Weights of a small transformer language model.
Size: 2 heads of 128, vocabulary 7506.
MLP neurons of a small language model. Each row is named by its layer, matrix (up: input weights; down: output weights) and neuron, and shows model dimensions 0-255. Each number is 500 + 40 x the weight over its row's rms, rounded and kept within 0 to 999. Numbers have three digits each.
Before each neuron's rows, "fires before" lists the tokens most often just after its 100 highest values on Wikipedia text that the model never trained on.

fires before: " |", ".", " life", " ==\n", " No", " career"
L7.up408:435558570549480558552603490508495512468557524532543548559484510484491441468510468552463503488526465525500413428508543466495472525546482490529513482436498523513591453449499567473515527494491523554537492494478451509512507513499500468489441537511454393428526515514522486452475470489456553512495506507558531540542510475514501463490549532544469561462453528539495533505512462466475410482567557513534519536455524473567419454418535634571451527537539512439487503518436531504461535470466493508493506541474413598502498525486478515567527542455481488493507538516459483460462468479584494538506533542543485495479459423531477518517529425500535511426483552544539469542418495485536514485536505501505525461427475452437518537520507528482491551477527525527573482459461466574545538535470428
L7.down408:524487432499519522526486518437487535433454427477462497486498513550544480459433520490448542503512428417454527475571491451457534502477504479474499508452538509520539473524382557540458422534443505530532540524516553520488458532508542501510484571465481448489503520479504442502478567507476448491482560517508481482555511512492496442536465501548519469492496487438527589476531442440508454443576508578461551495483410487493467465532524465510478528554512535564547471530429421488535454465541535463464376551504479496562444510525614494483533414475510470471531453566436470456548479569435490550558491502478438469447496444464453506515529591487525486473458494499510465530486495500502506467527453536488494496522562500436521522468450485484495493485456484470526478479553477591498501468418505

fires before: ":", "°", "-l", "."
L7.up590:418480531578496490439520442522507504513503504520490446537505490479534425516544555518510522485522483477439519524546513507525454498501566515592532558448499434476529364444547502493517489508523522568507527530476557441520508482498572493534544509520533460454460480503502465510554472511500531470432516516529582544475519530546504444463467414468534470502481533433514462492461602502526503537503464495588448531500549447454461588497504533461510476506469469507514459494474569479476525530536460496407478545412543463593546532487448460520527556512480486550468504437509476521508495506521548519578495464462503504511537530482527538555457427569517461514568520563502466575531529493482429499559574472484478532450556508527481477461461560514601490432504514575461504549483522451510495465464482
L7.down590:515501504493542529456518457489528500509471501492469497517514430499526501534453492564528536481504439437519475504516472494425492465569510520498509548549479524491481526528421500583510570521503477539587520572571481436530531550479415521515498418407506464437533454523471494466489550386472487490519520451486524511536501460542500423485533497467554579482517511497503507486481440599489511516513601441445484525545542450508578451477533467468486408523449503503523422588522480511462513420476516547504479470585536477521519437514489576498549471483485511496479528563493535501524482543506555529469486490453495471433481497517467477502496548507521494437457514523477430533439489479457475520435440483534437422534464488453439526522530514571527397460533455459510519562546469500537539527548512

fires before: " ", "2"
L2.up640:514511481430568499459453555504532465503441509486457574555469606533550518485445524479517528473482502421488576495419475482428475514440591537553458516540514432496493504490474458539517466588542510466536452504465494485538496512486508564516429477448521413508538532494476509472499456461453454506551521508483466532496477514546459540502493486455470451479490464440460550519517499500495506506522544478496435430518459528459501493577545494573509503501475512515494499441495454606402469471484571460525511484559485416428511521416492489523492457495500503486478472551568500473548527484529464518422522482471484436504447488466490540565460491538561488478518550465490533410428492512487566479551489457540443443551432512392523501506465449555440533541435492507519438527484460503518521512462505
L2.down640:586485463539548554475560496493457499423485474491509535442431460453462526559495505486509484480461503408511537568554454508420543398515547528520412443464540443494510496503531552429475532485519486543454560472525467508458501385409513545537568482537553473494481516541461524559483519539522500475534472490517497591526560484477525427456515557535538502508536503505505496574485368523518493552508466473492489492527496593518453497520518482512481560487496496557487487547503487460526519494475461502506500496556465509513483480498549514549572515545544480463477496434461511445517434471534505564454455478514389505616524476523468499461546554484544495460516616529497533506513530496520503496448526490518544473503563556521546448471505470455492553485478497513493533554514476578464500460502512

fires before: " |", ",", " /", ";"
L4.up367:509492516524384582540498482578504530500520487527478515552516507554531563488479535478546461557529461528496585464486517419501501442532525523424534538489449500449517493425432411454521474521496538461488510555477473449469564523501500562511580495545571474503481489425523525577545460504519493488515421576495539525497425549489509502536484508532544520505464522544529477498451440438532432479477531493509541444502487615436442492531506567463500499483444497478453527453442501595491528550552462474493522542481547492528509496587494432484514531435475497526477493487473540498410534505495432537556479555504452491517457522519538461498502521521509427397523456470499546502515456462559503540497496582483497542449479539508526524480453429547526493523449549527508533489490545488471548568536520
L4.down367:499443476540481556441531439497511454542529539456515474568508491510498495522525451497457492446457518526479466494460567456449524476517448461509466518549516548446544500542514478508450556510488571570512495448510462428531498450523520547449525507507546457477475521523509582521421437493484489487436493482493490491521502540434479487585446532526415553481519519435482536468485504445500495488431510494480470458481471521519520565429431515541453529556514570476527507534509530572466584431566540470480526468472493521476458467505522542522494488591473479527470540527451553482454546468524512447531479508452541523466532452501568518550517561416493454446504479501520499540521496476540526543548481544607465535571473525470515446417502426524476526478592473436485424488626499486470496526448458

fires before: " |", " was", "\n", ",", " |\n", ":"
L4.up322:452426500519508545492518438511477519444487507514475556475535526508521425481445555540509481445526469518498479440535562428477419454550453481550600574512529498419481509495474544498512579457497491426499506503460478472495494499492533535519534475555489476481458479557421487457506553407515531486471544534497505516471474489486502478473453463517463478574499485441516499564511512484502444443526530516513513538471557491479493520526473461519498477479548422518479515540511504530446562473510529606460568443514526537514560473462539508526563502444436549499485496488479431494531556424487535474521523538564437562486525546462468566502478441574492488406463564447542493505462447499508497518412513591500490523449575580490463476533568540529510471510517536492521505514516610490536587510463466
L4.down322:510508506548537413461513420508484479532594522465495512507525542472487409465527507500491508545529495449487509564417492570542544544551484471508497468499483573426429550544534572503459490645528520483493471551526534533496447509516526544491496521500496513482472532538547471457494533491488573503414482492495574458469472550512547534528482510519511531449503514537510528468492428498522517547475448556524491513442502482501509604499477507539525499523495497503485561491531509437445437509488425498479479506492498587475521518439515513427451480567487560531531462485590489552391561472526514474515545476447523558514431437478543516524514500491461511537511514435545512496477566514493439526473515473499507520468479460564488449472492519431532471379480465458405438503453470490533536501546558

fires before: ".", " |", " to"
L7.up587:459560548598497471503585481478494501546459578462509522505434491488435432505505393574463522504494572502433475521486459445546486534528481501531566491496442497546454431486461572467464529490536524571561481452508504456502471523491405476481489544431488420499448502458519425496481451489511522490465522467534489505520499497492539503541456482529432503447478485528491489532474462467542482464566554491464414514459503463556516514491474502502429468492483501542492483532492502517474478478504528470499479504544422513530467502486498637474436539516487479479519544459447518576470498533549487494541574567518518455477449487587453503553511499477503482442505492569550534510483525520514505544539505462543528478478499514409556531540528497463501487471529449540512423464507480518456532645467404
L7.down587:516494485472437511460398557542502516506457536442441418510516499482474573493508496454490484613513457501493511496527542508514470498443569492457464432462539458430479556432532480537597474472560472512568462498528528584422450512551518468506484474515479502525523498495473530495415473544525488433521419495502451481448477506550501487540474523397527532465567482501518504429527483562506482533449537461535504492589445513475553465460477541488531476512456498465456529418473511470599523506566587515475534500442495452542553514529418509527465486519467415520511450530503496505541474490443466506571538534482541447440497426443512487478502548431458429482468492465513478474491527550523493499533477479535499493531515464581468486507548498474505481514529494500565539474472484464567586493496539

fires before: " ", " —"
L2.up940:481487441538486593521593440530552597483520538496583544557420461517487459490568486481485471488526522484511467477563588481509509461597553388542525478523476550454539492511448485475538514487511481441471544494487489378574600484556473519504548496485475411504424521575567490541505621490483505502515479546466484477474442500462495533527499516499480514466496552520532521559544496469537525448563507507530527508454523427515490561383499500472526514505397533488532463527485548499472470494489479455496529446526499527496472527555535516458512453473454486501546521449444516435459490497527508498475471555504502545518491518482472498486545461537441500450543502509494491520565512513501452546524488505522521459442452485432431481493602500497508446510527519468488554472498554482484499461454488
L2.down940:475453480438512502462514480525468479534448473457547408439501458454528469503501513581489539475548528518491537508494530509480467449507463478518518475506537501451507492562520490535439474486496468540492502458509515552514484452551510482566539531486486507525472478518430495482476530519510509498534514478566528521437495529450550469525518526519478410501476477472496411408554553568515506488432423523556482552449571443574445459556491483471475525527528496483481487587477500478570494578490407545492440361539541502525551526568459540474494543422431451506491523463484448477523489497459569468558463443399538523512502461483452449521511467570573416487484499576427502473513498508501454466449508479471463521439518560545430482476451550493493454493498540467481495509541500524560484463551508

fires before: ":", " |", " |\n"
L2.up866:395474520566415517503547371625541546464538525490495530536479458508513396526560508585473483527514469512511524487538576479469496493538524512539502510492465459470538463461451514531499485492474525459536536521467523447514506442498541431479518528509446437473499502499492473475527519416524566486390506565570578530448453435521469491510524454569451526492455576469493475447510569523505536491518465499529465557501508446487480512510488609480488525518507516513445477550470579499446523564517488559461484503473517552565542542521483453498587520469439470497460511443496488507470537436508564471495491481553573515501499474482485527418502459532492492399505479518481463529512442511523457483513520488472491523398552465489502513506553528530533491454479573532479532486470536489535531501484463
L2.down866:417532448537503540487528449534522542484504480498477477549487466555501466548521454537524469501438561437465521573538421504462530528506575493580577557513538512550513490477496497535535475586497513524554507463548542393544526504513509496462466501497576488445515472482511396521416583435504464509443528447496483513553513390558524527463511532453533507505519543482465513469483508563499467466566574505508506503542535469438480516530567454484462577538496497492477425535571419414484484521514567494551506537529518506516485457548471513462553459500476503489515543498460476498483533485388523579506465421500534431492560498548472521533503539499499460490531451472481480466560487507538572533534488507536495457470448497446464538489528448487554500468534433528553476491483444506473437520531488

fires before: " ", " |", "3", " Jane", "2"
L7.up364:438499516460494512492479503580519488512503480476421530536497560484465481451514506437573442579479501575540532506566530572447507456507509535522455497499507477493519444491465522460588596522505466510445579546534535421456507503493467478475467486447593478498526409519555501544516505530522599525568542520485533519482495506451510507567469450442496516511447501493549494538478469443560429519497531443536478375474544569457473565497482506485486505503479474547482545524488479569447502512533502542454505468512557515501485511499486433393471468482556545539403519474525463492425480475509461474514526473526513550533566537479463468469500526507486493456512516497480529502498538402561462615479553480470497502490521504436567467525481513491537511562518548554411521503504513524519507498569499
L7.down364:477491528487503536421411517487523462504504473604478480474488534492476545541467493481511461468447512544486464529485507496472532517468436541423486500462526482475459503509455521495483517479425467466483498478468473506454426506491518547501526454496600521394465512456482515503512448524502448553498479435505522475562508474519539467473505483473536418526520456524490490473410551527459505485463469475445561482493437590514522546529554478485517525574479480474547537534473428542595626531547524553539507411447532511501519448537532469516459474463493489491519492594539520422482530489563469482523534508517551439511548520539535465487513546585511457500516495532457519514556438579538506544436519492441464511589531542467539561478515512476502505547576564463504459515580469551459502510467572

fires before: ":", "\n", " (", "^{", "):", "+"
L2.up540:543470476464495501505493555527501576486440488473461449573477494534585584488497494507490528507550490461485577417488541439529460518479572506525446500500502459514444486393498431541561498450506530520529592472488504416548556499444518470541515529467481484498472607448517526533543506452546532480504482579489514515590453373558437529537509505561458465484507526467492486554490549536473526528477586555519517526524499505520487469512491511488520566522528561490489487494491566527508519424506546439429536514501473504550526467551482491516542557512457515467491480444524528513530527467501500542507463513495536469377535508491511549516527523545525466529571501487459472464514515485402497476498527518553490503462581515515494545479586483526495561476447451543464533511465570415455557478492470
L2.down540:500474448500493490510561558503509432541518499527498421519495455436529465555500476525519459479492485446502535464471510495573480562507458506523439524520508574493498541445518562490499523469505576594493525509495479497582557531495472555520507590578482432473472456526526536555551532556461484477463421487477511513552480517458512426501448524576501528524509552490497522543517537481510586536507531485568480551477547556437579492437504559514470498426528496500490486522491539529501468424459484488468530507564449530485416472517523413472486519532523519471502617482556559511515540485534472523486594520465539419474499489529540532509571437496590561565552491506512513464547498442500436563485476517533493493507536562463460532536513606538488534476547548501483494483527486527496587506528511

fires before: ":", " household", " was", " size", " were", ","
L4.up603:420491475519511510529476431593511550437482535390490521525519482505572424475501481525460466478506549525522528524486537467496489428557552520622520537480475500483525455461521412520554511496501544478566476495483492444547514534536558511495532529491471464518450467553517495551497565466499574482453521509534573516475497509517490441532511493523488534514519614444495548497510593548495463458505530488509459546510528475506471507404484578465496546502534526479419451516517580537504513509545542554487532419480471538553508545467532446482530435469461486492504468448489501473461515486459549541496497522462517543450530383468474519520506492471536499450559484548459484493456521483467519497539531464546491540463563490507461463518592448540601572526524527512492537531453569468575490457464456
L4.down603:489556416474439472539485493534538574539464489444494592531445531475468464451439471500513500464516531458561483528467516481528487442504516480492519485545466513514491524523454540476525515470481476537515449482559458481493478526480561496519460476505450472524453548513522433520407517483533567418484442505470543442488521426453542501488471497533427485536511485514567462449465497493551463499593448485550537580555502488533466516452384512513440520562521472548534466467530531522499489474457528446483552502527475518487473493493489558524478463561439537496495472466427481399478544491544519518544516509527478447461485534492471408482473452536481475466467455546550442496456527474548427496579422520444624535453475539472449511505583469514525516499479511419573523454546490504513461464447486

fires before: "|", " %", "|---|---|---|---|---|\n", "|---|---|---|---|---|---|\n", " ±%"
L4.up826:519597522514469480493500517526494535409487533517528536626457447496494486403450494425498492437535509447492486496483513462517486525507546500535500595485555529503504471416535454531534493419537553517438554415526454464598482508479498519520470526476481447492523564470519499559488553508507496523516455503487486509539498410474562491497510502543479518527472483442499562540455504556481423505614474448603537516459519531470505453472532549471498512598474542505512499511515533538508540487489544470485511514541485511506484508491486434531499469512524554463479516461457463492460487455435481607500490512495488485475491563466407537480522512482451487520544461523531506512529553451529447520544559582493527552494554435477504490508542577503565532510539480523459629503422499501503528459469484
L4.down826:471484479454497465556557575489533520457448494545549504515471486468436481441513477549483534496471530485542463514574559462479442515451504572533489473484505570566560484528467551429505501419552633516481559477463501532416533502571480495523488487460402537516508497483461482575465412489512491471497489561584501434450458451489495493470475508484489543505580493507532506587555469559518504484499470492478490511541524538460480432513429537502449474419435504544504587505474579504531463483477583497515496530541508473497477507484507498451517552489475498476486515454467524443514458481552529536468517571486451486475571529478543504471501501456507528487478452502465383541462517466459538549464469498411554445488438496474471532530496521482554483478526558533494480483487415488542545543458442

fires before: " |", " |\n", " ", " (", " medal"
L2.up900:482513521506421528458460443451483478478500507526467516465531533470446440451503473620493483539571545445495486484494494455499432514486448503549525650507487543485504494472449544420550519445503506553489495462521465446529472431546506477528536496512462463475575470528487440525513499495535474508478448546531468529511491453543538458490509493518509527539437541564482533509492470469527486438523523516518499492503482508493503464523511528449449513514544541497426507522509449549434541581516546606479513475506498545528501504513501557466543522458496541518524467510407561467483524503480464491510594515562477463452515438505515513520528505560523490426499470597523424561421467492504514528523492551533535490481607562565428521517515516497565535396464553516493505530485458588539521495578451
L2.down900:498494444522490534491476457508515509456433406474544487565520581498507448511557480529495428456488497416455563555513492486427489510529554461524501508503489523425531451515480561527508500438517480481483515521508526444495510460401502474500544452458481501492447534488446485561503515505478526510485421544441573541541489536530492421494498489573423470492490588507513572507529454520501491480470537547559485518532499514454530497493526498476513409529496563537523450531433483538425492494547525499550490522541468530517516473427476513517511470473500488475512533464440490427520493485579483547420503547497493507461451476482536461460508533485538460461545506513502445521471537466510453571470509555556427462505495666450481508458515407602477528515478524481515442435526566484464447471514446

fires before: ":", " ", "202", "–"
L7.up378:413450551543501516502500447568511477509471516462513451533518459537586495552550502517442487489533464460462541421586547513491502465504531502531612519518405471576478485423434486552524493483528543476536559496429549393546488518541503480538485549527459475513572474582544471543569485476474519473525495552453499525525490538532430535598542499502496460502465516467478486554536559557503503509559560507497439517486562507487526494491528534487512545448403541474447547536480554494466459507493487479507451556460497491525562527487501454520634511493516455509432526525551471550522542509482574506525465510472483524468544465563519527443515425515515579516553514432472477488514518525533406480463492534478507510469556465488494545469509544511497510473474514539468547541519535452542532455483492
L7.down378:479452447498556498498498479474499473545517493514454539502533412519526490502564509598466523466526483536492452518550493499407478544497560512482489540529468518581513504471537557562512625529462422454535450497517456474526512508475479483512481469485537469504533496483559458492517522423516458524581549512546519476518483440517445369458464484491566571469533505469465496531478513538456482472540521536597466531531494493552547476537531530413535549471443542585450466570545458450532479450489471526499478511495546499505513474526528610523518504471460499472516538459514476525468467546503520556491539472544471515463489484536523602474504537517510503468479516541503547578417451454437466531517450524476461530504522469473496563485456498543590496461552543473509551611525462479477465499549466

fires before: " |", "4", ":", "s"
L4.up238:460531535511488454475499518465523461417497527503504558540495494561520540461515459529485457548516453500515450468473467459440507540515544498523513468491404482534571519473511445488623569428568476488479567587500479474600537535564493508526523528471497458541499522535546458560504547449471520535567523539544533494533513451521530506547547522547488501516448567454539560435457481462559509491500473513515486513441465491463412427482534531501450494496494547472477516505496550526479486539483447500474503585504434559540482527436494470455547505554490536480477466492428497519521498513513471558513489491555522473523498525490564506498518506528544507456534552522512506486457435517511378466443515562541461539477518468492421578505526442533589521520393517518458534468440468552504461601475502
L4.down238:487542531454523486486515545500501509484518481455611515482493464479487494534542544487448627454494513544529469525467447509520530498478552613501540458527489458531441449506544488463463519443518587483512464429543467535524484587503444437480424477491437545520524542514569450523453523523515501491509472500469518511499518529453506516461532508483481461523528452492515400478496499572531474522513470475427466496502447403522547414512460469542494462506495500456508541542476525444572441451440455526498482483509505499508549427452505467460424504526546520573509610495506443567501450546410465497538465494518457553520529574526457489542484491503394491539465534501501484515528533526502462534434482517486478550389519455430495595481473521467492501540572518515478522507486521499495487482466510